{
  "n_head": 12,
  "activation": "gelu",
  "norm": "layernorm",
  "norm_eps": 1e-06,
  "attn_scale": 0.177,
  "init_std_up": 0.0173,
  "beta1": 0.9,
  "beta2": 0.99,
  "decay_fraction": 0.512,
  "batch_tokens": 65536,
  "doc_mask": false
}
MLP neurons of a small language model. Each row is named by its layer, matrix (up: input weights) and neuron, and shows model dimensions 160-255. Each number is 500 + 25 x the weight over its row's rms, rounded and kept within 0 to 999. Numbers have three digits each.
A block is one neuron, or neurons of one layer that tend to fire together. After each block is what it responds to, as a language model described it from the Wikipedia text at the highest values.

L6.up374:473494503524513530572440512493505496456472502508502498506486529494501536468493487488487557526488495531461469472502485526519572537514488518470480445479512501491508516523490477476520491518514520502489485450490513523483483460511474515503495505474448522531510469515490483476476494476508468500
Description: Past-tense/participle verb endings

L4.up183:478489501513500508509456502500546489504525498532548494529494532479483578485494524476471536517478512518445571511499505481477509475496465534472509563507486458530468492529509510518468498464479496504521451491487477489547548482556492464543449522488464494500491491492469473492483489468500500516
L4.up1036:493470556497497515492490481514483470486514500481496487493545460523477494473501519555450507459489492493477543538491478498528530502491517537442494506555466454534486503526502524510487513476473453466480488441484470490538508488484517498485459488521485528487507469462463521517507534526492517479
L4.up1117:472530490483478506489481470519514498482508523507514490506475525503493543499535480510468507476501500492468443532512503485513538513509482533470482541541462494503497510511497496512485489485487491496506419486451473481539526443515455524472505539541487466503488475486523482506478497529461525500
L4.up1405:498493513534508514517445491510528499498525544478483477492523510504450502479461507549475519464478508490477520540530473511496527459530488550508507509569499462503515491531471496507486484515477476503486489450479478500530487464526487493508427488505459485511532470519442559492483530512504480474
Description: Verb after infinitive "to"

L3.up237:485511535555469482486477509504488483531500479515530521495538500460491531519483495519508516490482521490484551531458466489527492548501520506483505516550488493473473522507525513548462465517529485475494506498495465478493513503528470482552536454499454501516450446490498554483507492532453486444
L3.up362:509555514473489501476438525500485499509455481507537492470534511480524515509494467544482530518503488467498514507523540556477459498492539529500495465508519513486555440499477478523521490514521443480521464513498490517491477483553485484515453470474529504500521491528509489477499508526507508455
L3.up631:483503530534484514524464536493536517454489438481523506461537449489534482490488489528473520542481489543445516488474494458519475536526480501499495489506462496458518492538518561471482522495475428480506463480454519471497500502524509494502473453486514504498452477517507527463473480524499487478
L3.up977:483505549490518512467480533532435502469507471478507462520574525455513484473498526476494508494466473459447545509511523513508526501514462505463498530518470454508488485505457509586487484518528465475510476503505512478517497513517508531514465511500495515506521462492478546483480480544458497494
Description: Prefix pieces and year spaces

L4.up768:480529532531464529513499504509535497513515497526554521478518523514431491498494500510440526520510520522480484498489535494497485486474471501485495444516457503531523513512502472483521484513468501482478525509511462450515488479541454561497572481506498435489478528496523498478483562501538490465
L4.up835:459507484507461488502517489511523516502484487480468514482523514491469529511489519457487511510480485508514520517536484498426455492502478508518506501523478491544501496555490484510465487494479495458506492527527439500504450495518494533512476510535500414521449450497468513528506536480501488495
L4.up906:495514514537501501540471446508483492500474509531511527484550528506446500482517477466475482525458479502509511489555535538495502478507494493471489460518461463541483493564489488470501523491459501467505505492469501486530469467516425535514527504483492457466482540505512492504494543521514506505
L4.up1306:452514504478533505520504519518490504466475481511517517486536491512516518477551479450525520493449532514512447549530520509524500475513479515530505481495453503518511511527477506485491513497479483490554507530480458516516478468509484482491507496487466532545456502486461524492486480462520522510
Description: Mid-name continuation tokens

L6.up1255:467478515492543554505490504532465479495518508502508510507513473488481524479490539473487496521454512483425476496519467480521521538520481551524476491493481550480515499511558508529509481580510484502504469476457514519497470472532477534502496525495479491469488441466533513518423515480517462527
Description: Passive past participles

L4.up898:441473521450488493497479505508497523519469529516505492489470511508482512485529449507492507543488492490437518508541509518474486485527548532450499563486486488486500516547525542521493484514515486503513505510483452515497513489490492476474470537466458469493489538504517504540482523517467511515
L4.up936:481541453518485487488451476507482444525440493523531548465492528483495477513452511484487527479462516474493484500506477482514502484496514548499485499505514530514509507534547519507453445509495515488535452489465491454509546486519502496499477566514457467537496480491510513509481597511539507504
L4.up1097:502489537470478510503463499504501514494494508465546497485485499524540469541509492539490502520458496514460530491518462564447513488444535516531468495499506543496510498522496485515478501505490525498513486467460512476486525509505527464472493506499494450486470465492447475524474493525497492519
L4.up1122:466502538543445508518497530514493492503479491507485467493487516522512497482501484517515507535491482478500475477553565475483499531522497519558499508525505540520474487469496474497459451503473504491539515532481476498494512484473503513505444522476475512492487514494492444500510462479488509511
Description: Formulaic encyclopedic predicates

L4.up80:462506476511516509508497500511457503507480494502515531526536505504517489549510474544477463492510476489500510514508513487491476483505492481513488546507498512550502508515517499539519469514499465478475504481503440495513510473505454550516500508506487492513493522527497531508477523514486444473
L4.up714:484456499498483499506498563517479509458532464513519474487479528499520548488496479499506479441510487488462486534498513508515528516482508482459467526542488485532512522511585474508510497468457457496476484537475466497477507462527496521497489508526495519513535495550487521516503500501491512487
L4.up1410:495465517520501519529526508524487534499498468468478514494522470538546501535509464483516464507506522492499515526538498488475546500485561481504535500544489515470489563510542501529491449464535487488504485512494508494525502507531482479525491452506443491518528463506464527472503489504467499495
L4.up1443:501489516526494538458536502485479499487472507524515528510530488498522492507550509526451507511492487476501503490540554522503510458486532520447494522551520483495493495522515496473486510509513509485468494526474545488557520486538489499507486468501493495497506467521474556528481505537408491477
Description: Determiner after a preposition

L4.up431:487478513514491573439468553557464512531463494472503534500522503504498470479505475500477515510522473516460521495475526482518506491480512497502487485534494509528485481514513516516480499506528493489520473518471522520475489493490496481542521532521480517468491477491465493549518485492505509463
L4.up604:477484476513477513454519524529548514488457481518488532480454514473483484545520502461475504495445492449481460519522500503515503518488518504509503480534493520538507495512508496513439493493575480509463444541474506502497502480506499493545511473531426499491489469450446485432526544518500504480
L4.up686:498473503532501510457484500537483481505471494452491482486551495493500500516515480534472505467519504526467489488478513458491495479492485518511514492529469477513509510503488502503497515523505480495471489479492530478545477494486509512559488466452497519473488500474553498475508514528476504512
L4.up1207:486508483518488505517481519546496480489489454486531503509483533506492493503523487504447513490482476454471481427492475524490555533502482510509494485539432494495507482485481474506478496499503452491531449441535500489551497506505497480483496499484497490476474450475474489538524494550491516499
Description: Predictable word continuations

L3.up82:496520520504543496477449543501538523537475462483518465497504473489534538470480519500445525536495491525497499546512459498515514501526491516459478494504452494527559537508527509498487499502531468496471433426496510446533509492540495461512489498466480485489469508438499488502498549503472518510
L3.up287:484469490522525526475435485507519504464495473498496518498504483474495549457489514534447526480472495524474490516551467509506519515500505538455490446530493488495495532521485539492486489494506474490491473397472470492506511499487504476522509524502500496463464457466512504506502552488470511500
L3.up309:453514484521521500521471491501494521510507478485475518466496510469426521502503489489506501489501504479482459552515514530481549536519498553441475453517475490522473497525525508533479503502511470500489463494457492506508512465489476479501492505538452436517490483464478475488492492514514568493
L3.up1392:508481484522537539554509519514464503544451474509479539495501518475464491500470473497511485494504474492490534527467468514510516491527506507474518513521501484488497509526489515527497484483525474473545466437501488510520529454523498479497481495494475479524492491495454503484514495510469520498
Description: Infinitive verb completions

L3.up223:470499536511503484513465549495539507469515506494528510459490518456483518504488551424488513541473474536471501535506497550540528507437489482475478498523519490497486511535523459518462496491493463484497479488478488491510439517558478510515529499490521462482479491528495499465452521496526485513
L3.up437:505520493473488493520477529500497512478464480504514494500525508441505515495455457468518496558481510510500539490519505535527487488485535506508471446495500471517526506506502488533447485512497502459489480515533475472539467486553480530491488487498467480516440537510505523498507524492499506515
L3.up1293:496477517512429525480511522490537496431506504496480491486553509444491502464471522480499539521511519532505479488473529464503481497491497477491519473520502498502488478573479454503492506501530432498500454499517500469489488475523450516551448457478498520529464446477472517520475509509499511498
L3.up1295:469503496512511513464451530515511476483496478454496546508534523462515530532502516449483505530478491505470509509531508512507475468430496531491540497501513476503522516541532468512495520515481499492489488509477501491569518476565471498519477436528501467465443516515452545515471487455468498489
Description: Sentence-initial time phrases

L3.up738:484474509515489487496534490532501483523437471532515514495551530501492508516510462472477493518519489474509537479440509516504507475485548481548522451497476507535483515548474452466497482490526515458485496498494493471519491468518442485517495447493485485557514481495479508502496562463494485526
L3.up889:484504528505478551514528472529528503491480473478503527471498496433483490551469498479476526555527508534496470481512529515463501495503523477521506460473499515515523520505500519509499501524518522476533461499478455458496532468548475520491477512477508460547499472515482545479506527535483464478
L3.up991:507472507493512482483482495510502507517492492504503541482513534517454492498514505485488525517469523485493510509502482474481490458509496547523496507469459501514499538515487537514497454478542524497548496469518458438453490503516501458502507472475475512499475489511501514474532497497475493520
L3.up1060:475495463521469515547477495508525479520441463511539526490537509486506504480466482499454506486493540512500447527492460476497506505487543465455505439478494538564522525525527491516483510517493502486485445454525512483540507433527483508493478494487507459567515491480457507495495541482508519489
Description: Mid-word name fragments

L6.up411:506463530489443471497514515507473444523467502520542507518512503557539522499537484547509512519494489488497482484509487478495478501453510534498481524531468449534486506555492482534522468495517467489473466504517526506502477512478483493528500476534501477469499504532478472469514479478513527454
Description: Sports statistics numbers

L4.up946:491507534486505493458481480539495535485477519477557484487515521482505502543495520473499499505511486475495501504532551525444510452497480511495496477481534493517532496548489477508483476502527485459488496486524503506473488484533492504497472523471477456523488503563471520493490528497523497458
L4.up1101:487483527529487493478497539507492540504495476501489507480519484484517507547524513453490526523483495521504512490493512513466531486461506545452529522492493505531506548525456480539530513524493495487486489539499505438530434461534502526521512468500481460469508475473509505501472534545507444420
L4.up1372:507509506496518506485425520533487494533496538469572498542524500481500477483461489509444481494503478509438520518527489503516519504493542543483505480481522503464526484509500527545487504535558476497513485484518495509500479485479524432517488507495498491490508499518493472464496473521508511454
L4.up1519:495477526507515501506513531497526478480509507508504488452454495480476498543495539515526524540513506488465490537493528481461542532479515502468512534499477469500512516522513558520456464488509471472462474473484505505496529529535515484493477522543497438543466496483453461475495511522499527466
Description: Prepositions before years, Al- hyphens

L4.up524:514503468503515524490476516504514462515493494520490481474499506459467499505522514515533507533491511482498491506554549518463471520489530476493479543523506484526514493511493508485469483514510463459519487449491496483503484490490489506523487506469526527515488472511493493481487483526482512499
L4.up907:486491500556472499535496480500485479486503494488493489498509476514500518481526486483460492541503496439505479492553500492487513450499526480525506499532553532535524541510497539505461476503545464492485524476499431493494499483479503528502509486506506493560482486493489456502487498488470504483
L4.up1259:521471511522498502524521521504469498524474503505529495455506515541536523498565504493490513485525497506503502521517535512478464511468509492512471528479499518553501528491490548544498483517533489492491502480515469528547502503478480476514526488504507540513481505488507504439471521531499501440
L4.up1451:485490527548456521521487484486499502514521523491501509451526506489490524531511487468480518533478517440496484555518508507426478503507508476504471490489488484543484554508488510496464467492534501460472490449500484475530486492504471504518532509472519530509496493526459540472491479472517507485
Description: Mid-word piece after g/k

L6.up1008:468497515505485518504461505515477519493526470519534507507498506432477519535505498471495511551483485485450527504504509520528502524487535520463439502545473499507495510560528491542446521537491463463526447528496497485524531485510498511489430476531489514532493460468514452468488455509488515504
Description: Year-number onset

L6.up1211:488520496531474473511482520489476467504526485503479477483487521463501536487471469454512526539507464493515509505488510497475478512490493518513459568507488469540501499518523478518489477509504445482509465498497517505531487487512432512502468501508442509484464516508505488505489499499499529500
Description: Time-period phrase tokens

L3.up829:498485499506536518533470490474475513484522497496474463494492464524469518461497556524487557477459455525492491472496494495502538540489504510472472464516499486514453538522508520515467502494495493487499517393488486464523491482522473483531480492496490488490500489469496466496504537508504468506
L3.up897:466466543498535499523490542515506511508466461470527490532529511510505493481473528509501537490487497534433527478529492496499532528493485521469524545474546513519485544508489515469479488496514488487472473487514519462497502490467518488514450515521508484508453489481532522527503482506439548512
L3.up969:484466519519515578548496498518509481492512481475504489502446486516534522456495520500428515446483488533465496535505522502522540513481512511463471491519491532496482536507499532523501486489532492501485453460473476491489521485472507514533454507509480518504476489480524517468484502477488545501
L3.up1465:465427519525458554514487530495491495469493457543512478498481530552533512480513497506469538499509489568458479506498495528498524489524502512521490467524481537492485502521506499492503498499525496497500466452524505505512509461435514500498531518489479483543527465469496505487489490487487522484
Description: Main verb endings

L4.up359:499482463483414492471423522546488476491494554480524493507504516486486520509506500518446462477479511514451539522487519515498486493470490491490487513518497477494505503556539499498521499498498521497529480486509464503518513502475523511510487500516463501508526481515476489504476531514516487530
L4.up582:485492468498464529506478498527476479510481540463522531481524462475540467507500454525517534452516487501447516477537489496483476493477509492489481521531552517478474500521524503480510527490501506483456509483449513479489488488513498559498505538488502434464468514550481546505460528463478498477
L4.up670:489510517508469500515447507485497525490492502471508505472518478500505488501523506535528480504485481498484483518534484475478466473479489534513516519480521522467551463515484502530501498498531517473514469461512507483532509505497479463490460469546502484517468473502476492491493499496480499454
L4.up1479:471482493480491503550404512496527502536496471428519484477560478504481491501453476550525487487516498554445515526504457517475500512512463545514494507516485517500529451559498511529497495488508470493502428471482495498511419524468453490538493524518509539499492490508516528505501501455585516485
Description: Partitive "of" after quantifiers

L6.up401:481479501548529532489511489529492515489482499517485531504549509526464523431525481544510529525497534524525471499511482480472524488503541481482456507498552542483524469520514530507494532522478457491514492468515505491492442505526494460533496488486545527479485508514440516491487489509489528480
Description: Word-continuation fragments and partitive "of"

L3.up143:474504495489496518461525479512472473470485494519514507482492547474507503480521466556468477470464557490479498492525503459548489533498537500529527523526499487520493496534522526500478487516491481475462500521495482470495504521525464547549495500511446490543550505493504478516449537488474437485
L3.up387:466489559441497511478501517501453491520497480487519499456519440503502506479445558549491497511502496519522449525517498535501485477494508494538473536493513524525474529501486506514521475539496521467547504499509509480519510515524484456527493527493508474498455498465456504511495519532510505500
L3.up1370:480492529504526523466460508497470515499506509520541533514482513496492521454502468464483452508450531504499515517524470516543476493490538567510509502497513530491532497492499533566485476504500520488521473478479486510475495498520518513535484544503500490520505488534533467507497471544525445487
L3.up1371:451507498510465525463495493494501488479438524551491468491526507497501540501517527519495528480480515474497468468497516489516456515500493490528438503482527481543498502521484486497465450497505512492526489461483478549475451501482453486505524500505447492504487505495499468523511525484470502519
Description: Predicate before a fact

L3.up427:484547488483470490502496527491469446483494437489502530473510465487549493557496480518476519510532496506485466511505493481509545500520544526461489481504500505465490505558548488581497510504536490483515480495449510518526495470520474547526492430492484482498476523543506509500464512520500528449
L3.up905:503481501493477495525511512482472502485436486508492511488500470532555531529521562479488520507528508454512523489495545575497535505529510484468477509515528504488512468522498477518468485492536515496526452522490516537491451464510456507499464485509522475551480471506498506528494508514515497478
L3.up1111:484501471523464537495457508519506495499485502496515491485555508476552498467472500516496559514490511506471523526472509510521517511497482506520519484485505471499543487516529521562489510505505494498511457481501505476507503483496501500504463499492482494511439516499501524483482513513477556448
L3.up1511:480474523515488485420548507524493501467513528551507478512480509476476513523532533503491490530521516506506531500504496459480526492533510467504476495519510519522493454537526503529489438514518461476508473473490494492499489499538502504479512445487477496532464457512521547483468501542468496467
Description: Quantifiers and dates after prepositions

L4.up424:464490525533478561533449526502468468497488496503505484498519446523494471498482548487462524460454493538494497503547495535510510526473523510496479490549463499491472505487499519520473496517459475482523492452485493505483462478507486478564512479483484475512510467474460527509496499501470489512
L4.up901:518451537525500513519434497528499483512475464511500527518580481466514472490526503492527498510483462492472508533507463469444473513498503519507513493501484502493484479544519496514490502524529467484495430500484498487507469488475487442532472456521490555496473547508446513489514521552532490494
L4.up1045:503488505537520543504468511514500481510554477457508492508493486478500489466488504521453534457458469538470452520542489503491526503481481546497469487525484476512460521520506488509494504481493475496491464463467479480473500462477472491545517469490513488459543471470463522515490511469490514506
L4.up1048:478467446545461524514490495519458508561500503454514493485506512510520500476512485528521509432473509501468503500483497523479485516463487541517480503549520519517508513495503515490477502483488468488496488443512514483507454470466478450511496486505512531458474516464446516517504491482515500455
Description: Finite verb word pieces

L3.up159:517482511462514516456522499486468523507484510478491487480493606524479472476539491485474512422503501506516520485501465542491481499460501520507502479485532480499476479511510522498503483485522489475507497507503466520454466517461497529506535489515505533539545514531515472483514481504470482485
L3.up740:500472489483452567526555531504454498476474530484549479437448497513470510472512513544481529498494520509489521511448540514509530480460479464545483487498508489537496503504515531519522478494532489470513514482456511488491479521480502530480528494477490517530522507471555479498503516493489509487
L3.up752:502491491495477500508491463520467516537511541474531478467495486534494495500471510513465533495523512496494508509470496486468554507460512516514501510496495497523497499521530509536468503512510451483539498498484504473472458502457506508500476467471510488538479520548538494478508471523548519457
L3.up1265:485463504490498530543538503500461533515482494423489499467462522532483472496541504513488503482505490474488464478468486450477527494473496518475508520474468495496475472500540541531509462527495471493501481533483495470482517514530478520515522461538515521529481500510491469504505530527486515494
Description: Sports-table cell boundaries

L6.up1515:459500487483522551471500489529504464473505489486562515496540511504461515547511506443487477468492461457509536510485482505521494480482499507512526482494472481508522527541472485505471490501519513487523520477496495478516497457500465485479496501493503478493545492519512541484513468495495486500
Description: Mid-word subword fragments

L4.up10:493471459521519498503529530551498480541500502495482510503540537485493484489547497479496516456489505491485505513505511529490523477501512511494455505521500485515472510502531493524531447480455496471522501527485444529459476495524460528545540471545497511506473507497500482528490528544528530460
L4.up62:496474482490507493509514523531476509495467476503510514479484519428548525479542472500473498491482518516469540489547487494481534482468530529524509477511538492466480517493492471558519457457482506497519489535491471492519500470520522480509500504513460468470457478501492505505493532489477502502
L4.up926:480479490556531521537478546511466490511502484495545545486513523509465501529544504522472509501495493517512496480528546489484520482481505546481455491541495496528460489522496528491464495511483488417506513498459478507520488447534476504485487473496524489499475477498499494476476502510527491512
L4.up1448:501514464520502501555495499534486531522486521514493501467435456464480487546494461495487490502512516477466539497477475476527501528469544496465486542481520476514474490521517470491500493501457468472514471515487457497479491512502497461511528545521504484502510487479490425522486475527466531531
Description: Signed table numbers, compound continuations

L3.up2:464489491478502506512498506475517421492432511508498508502542548502521513441472514473457524482514536500518458522509476522473471479503544509511521488519512498459441511512483510480510478505490507475517461485501500512488510473491456503485511466509488517540476511527507534518500545483472530491
L3.up350:444477480510452505542500498506524452479512503474490474468519542499500544507516483466481496505528473504495505475514472494493545524476527488480490506520501518501475509520490497506448460505478506452494475506468458461516503488496497468539506495474500448503538461530513503520482500487507513470
L3.up602:481477471504472518470474497507508466504454509496526480458524502511496520484555539460500503451478487473502491495529496522453462491455553549498473486482518498479490502490478500486495480469490468476480528481462532525491452517519496470485477467523491457503484518540500508486487481498513504498
L3.up1495:464435471519493501480473480485509459477480489521509524480491495523481497458532478454491506508477479490486461483504460510472510474453556472499516497508499537490480503524498515496444471486481513491505486479514523523515512483450493530520519472473497461481539493542467491521488513462504522464
Description: Name-completing final pieces

L6.up101:478514492486494563520476485541535508482491546518485530489500494494477513510518500505472492504545495502518550518528482479474527481447485497516500477541454537520480507520501479504481434509509506494506477470453498489483493513483457530491522501476502460483509513473501537474498533447490513468
Description: Preposition after verb

L3.up466:463479479500516510519443508496516510517506522512511565511489526485484514531529489504493492523513459523492503517534470473540522486467519538503540495517495558473548532507532511556513501485458481503553461457505491463443455490510509470527482535475504480467516528500508515468490507500532505473
L3.up613:510506482532515553514518486549431506507510485508522461518472500479512525489532492569466497456501482517483531479540501446459564473472536433460519501526476573508499511475513499534533501497488486482578468487500494490465500502553488482522497518471497484496491513471555502486478514500500488500
L3.up886:487521429441535529553495475518491515483477453516552482509483484495502507466515516494528541455552522523479527492523504455488541523470513513468504486489466560500486493501521479528471461530493489502543450506466526493506493471521474500554449512481503496501452512520538503502519467492517511479
L3.up1285:498540528492551510503508476489463459545501453490500553492484517473492512524494505513446521554491480465486496489498507461478465470550522468513506519517475557527503523489528467503520506500528505503544477490516510454510513467498487506502497497522525541510526519478518471497511510498498508512
Description: Word-completing pieces and passive continuations

L4.up516:470513492487472499536484505512560499492519500495526490484541518456481505528513492501478521523500494478506568510514510454488509495545495493457514476526501534510515492528493498525494497512494456470480466563491485514479483494532480477547508472533502527466506487516472491471475520546457471511
L4.up1227:452523549478481484467449480527499523510522511484536484473534525497463507522494528460513493516506493504443508556494483533538490500503524463523499495511524500514554488471523524523469503508490497478499517545497455503482528498501490475501506519453481486489465512503457475473517462495508522447
L4.up1294:484417525475511502515490506497509458482539459516576498490519516489506546542529542502487528577493468512509503484472446484515480471493539485526478509530463498527512495524526492493460498522487492480511477534542468498484506508513506475509510511502476485477466478510460489493459499463531478489
L4.up1375:473460523478506548482476520509465479523518498508545490507551499513497532533498521476508528536444517472498458525490455508517491513473492537516464468544473517473538469517517462504467507507506452485499489484527441464517502477566505528496508448478494515436465492457493505439512504505474527522
Description: Space before year

L6.up1019:487459544489504550522493445533470479503510495456515521518508500469506506496481517503475481521483481506455536484525495496478522493473520548485509528511510482510506466500455500497501525504520521497530435435451523486507497448476513498484483505475470488490464500515486516466484514490498505520
Description: Split transitive verb completions

L6.up789:480443498496446500534447489498514536505476497509518504466541507498481472488484545512468531493508474454528522459493492480485502540521544489499486479510493456520495498520476510485498474454506460498464514517464450507489471491515469461481504465523438503492527482493482554478479519514439469489
Description: Inside organization names

L6.up1012:478492501488496519545512485491494513480494478484538502490554563495486553503522486460513493523492473455483490495474493474513530493517544475492467509493497520511543515534502484494464460492484547444474533498490486520482515464523509512501497459479473485506530536536499484488446501451512497501
Description: Proper-name endings

L6.up750:505479511510496513529534509513516489518509462488507497448476488540482475489517524532489525477490450517520511517516484459533541520497486511486523499501558511501496489522542495514463512517454499465492500519489494497484450497439478529508475532500522523560560528507493504481492498559472505499
Description: Table cell values

L3.up359:496511446481487506478441495470526484493498478479512484483520499505553465479512487509495488477528456467472529490504446451500455513505484542510473472519497541492524475523537515509484503517544492457556488499523527512498464519488466532533468466494519482480495492525474503514503503479503492456
L3.up758:503507505480492479513511512476550475514491509498508457460538543496511473470509482527484504521521485481503469518472459449442476501512496508503520458487486463525518501503493535503501488525481520483502479524481489491525470492482467477496517511490530476521494500530520514527492505444511519428
L3.up855:501535515510500488468489506492487477524489472499478470502508537504525508506489484516455534486472490465476517507522497458477463459503518559504505468494547503551545482515496489521494458519487503489528510509482456503454497509498470520514531487474489534473464509479474433512507491511508494469
L3.up1309:498487527500497463483479515534504434514494473484511475481483499541523495507480491504507498536514467485485552468501468507510494490517485527502556480521529524472496514522492486519518443486473492472513502520505515504482488502528446481533478500508473443500490505530472509506506512439492473490
Description: Table cell separators

L4.up24:491469457516484514485514469520501497494474489504471491469473491509485529548501546451515487479472522464493536507522487498473495539499506487506528513508485499495488495518512510530469467495472504483515483527489494496548529491531482517488479488541488478565501455477508462515468528519469466509
L4.up263:490463471493493530516508510515496446463482470501508516445511463493504522489518527461467475502511512486491531516531515487502494520486540454510516475508484517539483554514467515513480446492478492477499489508455462500501491510487468493529510452513499522515513478454526527521492546486505516471
L4.up873:494464512547533511484535508503481449500451458518491499481518531456480511532491533454486496527497490495497502476473504482430506492452514493494509549492476503532447485515493533574486445519478495460484458524472489491529508512471498480526510464484494481497494505440514484504479499530501545514
L4.up883:486472475549495504466469505522497465464473488514508530487494486499506502498514472442475500470518468465492514502478518535476495487497569480519509438546516503513507581535457505464436454490491500479455485485465503533536520469506464496485530498495506483490535488491494514540484502452465530492
Description: Team-name completion pieces

L4.up71:467494443525504520524534487550524476534465491537550514511490504461490532502539503482472506493520523472453537497462477553521503497436490498524491541488477456486544491494473506474487497467549470496497491474533514485487469484464452461492482507522520517502491502484503492496483488438509504540
L4.up385:459503467469519529508480471528454515494539507495532507487468518524491514501517503492500488514535528500475501529541521480511477526533494514444485541515512499484513493541512490516529508530512500480520449446520488492475491504484480470545503474502472509449491500520500459466478550494506477526
L4.up727:479547488510506579543515501533506468516520473470539468475472491508508473477542495531496496466483504523465512545497465499504509513478507486462469516489545499498534476482512521538544498518486464497509481485466483539460469518510495487503468473528496524535503496496443450534454523458505496510
L4.up1430:489506486553503514485470510520455488537491504477506525487526481458468491498477548521498527479485486512499472501530471490492569522490468580485476464505485480480499466502513463538523507559491489475503465483536552499485463473482482492502521482483437500515524460485487515521485516481512504493
Description: Predictable word continuations

L6.up1390:517522505456479515532469562509487495493517532479546505460546460491495470498522521512496504488527517487506516475519475504485550508482514474499464494505510480520494520507534534499484469508490467489462474527521528490522515517541474466495513454500481509511509470527459489514480502503480493493
Description: Word-initial tokens after prepositions